config.yaml
n_layer: 12
rope_base: 10000.0
init_std_o: 0.0201
init_std_down: 0.01
warmup_steps: 200
MLP neurons of a small language model. Each row is named by its layer, matrix (up: input weights; down: output weights) and neuron, and shows model dimensions 176-271. Each number is 500 + 40 x the weight over its row's rms, rounded and kept within 0 to 999. Numbers have three digits each.
After each neuron's rows, "fires on" lists the tokens most often at its 100 highest values on Wikipedia text that the model never trained on.

L4.up578:480497441519490468481494576490521474545529462452486447510523512552506479531557502449506510427531513454531514442493509462496488553504540437507545505467439416471513613500486529484506521571520571513519476525429479515430528493476535489420460497483458494467462444455496538444438476472577508462
L4.down578:560450501483567463537491529466529472456579477518489487504407547460509411470466461538500480488505537435560584521552554494519487527512485475535556583462487479462493524478445532437477483487474485429536564398526558555485513528542518519518483493551545438467496594518501452472508489542466530495
fires on: "ro", "ir", "s", "m", "p", "l"

L4.up343:534470397484426515452515552488441469523488428418440492499503500537479532492446433500506526460506459457504477525500555510503582510509489502449503466483425494555436567498480480503492474487490505567481537444461486507514478479475460581443523495459484499479424423515445528541438528451452474506
L4.down343:445505519530532477530459477509556453444524519487482476447495544514496554501550477515540507469454499492448507476452447497496485514477527549550464460522545534503480455452460436475533560501444469483529506481506443588465498486485511527509493424588501457535507524443573509567437588462460451504
fires on: "at", "/", "w", "aced", "eb"

L3.up517:545430468551480524507546462546454519516513410559447519513586545554508500526481476466462459511414449542507537458540553556451468526542518523501500479476461501548508520528474482479490453486509523570508521435481500440547526509469465473549506499484463483508465500421522547489519497521470475599
L3.down517:494446459497545567508467501491478501427506499413517537494456456470513504564522491485531524502521421478463504503543552452549554465499544491517468529500431484480486424500430424497518495422521484548545576430493488452492466478528494449539503496543535495445518568557503550480501490523485469521
fires on: "ion", "ection", "ter", "age", "ation", "ement"

L6.up584:455432481487459494499502580469477441547485444487489571525546512490439382443454505538513466511504487431538454515531493466501463571490520468483563535517497448552382496529436472481519530540472444528490430520581453460554477503490494510426477471488503537503531448498527582532474556556504537466
L6.down584:561502473511552478491483463533522413515476507533478469482465490564486583482458504535545494460488455511473514469448511540574532445516536509508567516587561487467514458508432528464446503464462512455503538448461472479601547471525494512497536554483497447449490498519464489493466454409471515552
fires on: " a", "ed", " original", " \"", "ing", " her"

L3.up1080:520491488615579550542527467515469536523466483583465572477472479511521459502485521499470445486481508579588489562518451485469469558538543528433477485442489499563462494543540490480442504474536502529465424477521478530470536485513474459458509557455469472563511461580487443536513457517445546461
L3.down1080:533458548521495500503536453445462465535489516551532507542481447565489444521475505471534529492497538517539537539487414475425495526518452520464536476487467505515515416511427498566536560561532474468454537442563492528454487516670439522486441441524428523489456474467484506557443470490510541472
fires on: "ar", "l", "in", " le", "are", "t"

L6.up1453:437487454566551462493484556550534531453457546494576490531396465508535459517521485529497467505527537466491487555512473445515482513523413512513415504413483536519509517511558528424514451518490465546521466559482359479502489521449523559536504543514496492439440456453503504505502510424545518498
L6.down1453:508516495470408514511496518496484545521482501505542513470569477488531535477502530488470547464474468456502511438480550468500529484506532557516535431514506563497472512486497481463550524542514508540458467440510560498509447527515549483513472447529424525531552502530514554472519475472462506497
fires on: ",", " is", " to", "ween"

L4.up618:505465516410537499535502500511555469496506525481470503520505461443546508573499518504498475495445519503434449549566477452523502540404499497480554609499463468517498455487547481449581516483417441463470532546457380479482503521469462521547511477508477559546497514526475525454538554534455527495
L4.down618:543417519490499465488458499553526535493484494467516511510469413516510519469517495538520544434552520510515414507423610476443563455551528561510544518587552480467487469527492464496498518464457512533516492459511528486549464445541526512498541457545433391493598576508496443507421490469495521513
fires on: " was", ",", ".,", " up", " is", "em"

L3.up1376:388436491473530433555456506473467529479500537465503550458595527525533467474540543512475495476510502465536479469567552482465492423508449494497571540471488479483514486473456466489508502495472487522556503487492442467583472465506551577522410479465533560458540439458460503576500503519488487550
L3.down1376:484606497498480592476495505564580507476563511525463475465464502505465508543476439519531489472525524513507528547443524525544492472542482527522449542560415533445498490529556505515495460471522499446432534525455514486458485462491470458494536574573506466413489522496438413476493584509488475464
fires on: ".", ":", "ed", "ing", "osed"

L4.up822:488516512509540519473530480492585505509458432485511550559438558444530464549568543480517533472562502517495402495498492461527588470504502554456443483462519480477516516555531536502482525470430461427499512524523448539499525484584580427566533503494583444536502514453522473515466452486494488540
L4.down822:470556447507510473453486482489496538472415435486538505502516494537542571445523491513576516498487494543453484484484558531464471492465500535512553516556475558486558505466465486474552500520537461517465479430504521477543521506536560457517543493399484478561527516424411501547483538501516470510
fires on: "L", "D", "P", "R", "H"

L3.up403:546495500443483459460491568526469503481436491527513575586471531477460520587528506501507516506507447538500547473519473521571489502491581452452466532464511461503481582530432525500562563473522584527482484529458583486484522580504474585428470496442477474495554488456505471517501465562539492447
L3.down403:501451473463475529526593474458470516416566546487431456553482490523489443466463486427566563481476469506464464501629501438489518503477540474487517482434425440548527547524450562488481510478508517491503554530588492450453479517585509473575473462495567509534476483469539454479500458459428434521
fires on: "p", "l", "est", " Bl", "ebsite", " gl"

L4.up141:534506505513449609460513467443506460459440443516500478520518539525507458445552493491500532509487522609521442558507454475537533491494496506505480430509493522443510449528508532570466471514466515453437504520548555537563465491518534464513483476561495506491579467499477408476463415464525551507
L4.down141:538520481470481554494419575481545533555484502472482513479487506562492556487485473552516442495477482444482538498486552447563484489480485473484495572498492462471611531545567464554482539513491545453476431431526564440498503484478515494569474514513527519540517466422533417369477526525444538514
fires on: "h", "R", "ch", "t", "one", "H"

L3.up476:518533464516489529525568538566499510505439449472484473542470566500460461495531467531567537467505479541505454469411442569496502531523483414536466492429456421504431491542532532514489491492526479512489555436509518541491460491416552390487495445550411409448535533551510487459517493442465495455
L3.down476:468495473545521483420521523488495555496483476476500436470474528467467476626486507509479517491492552452516492501596507470459471518421475526450520476470460591483478499519518514571520468457588525555531547474523494418451484547510529434462558424479516518542434550447578434523381477460571511536
fires on: " cont", "p", "ort", " att", "est", "en"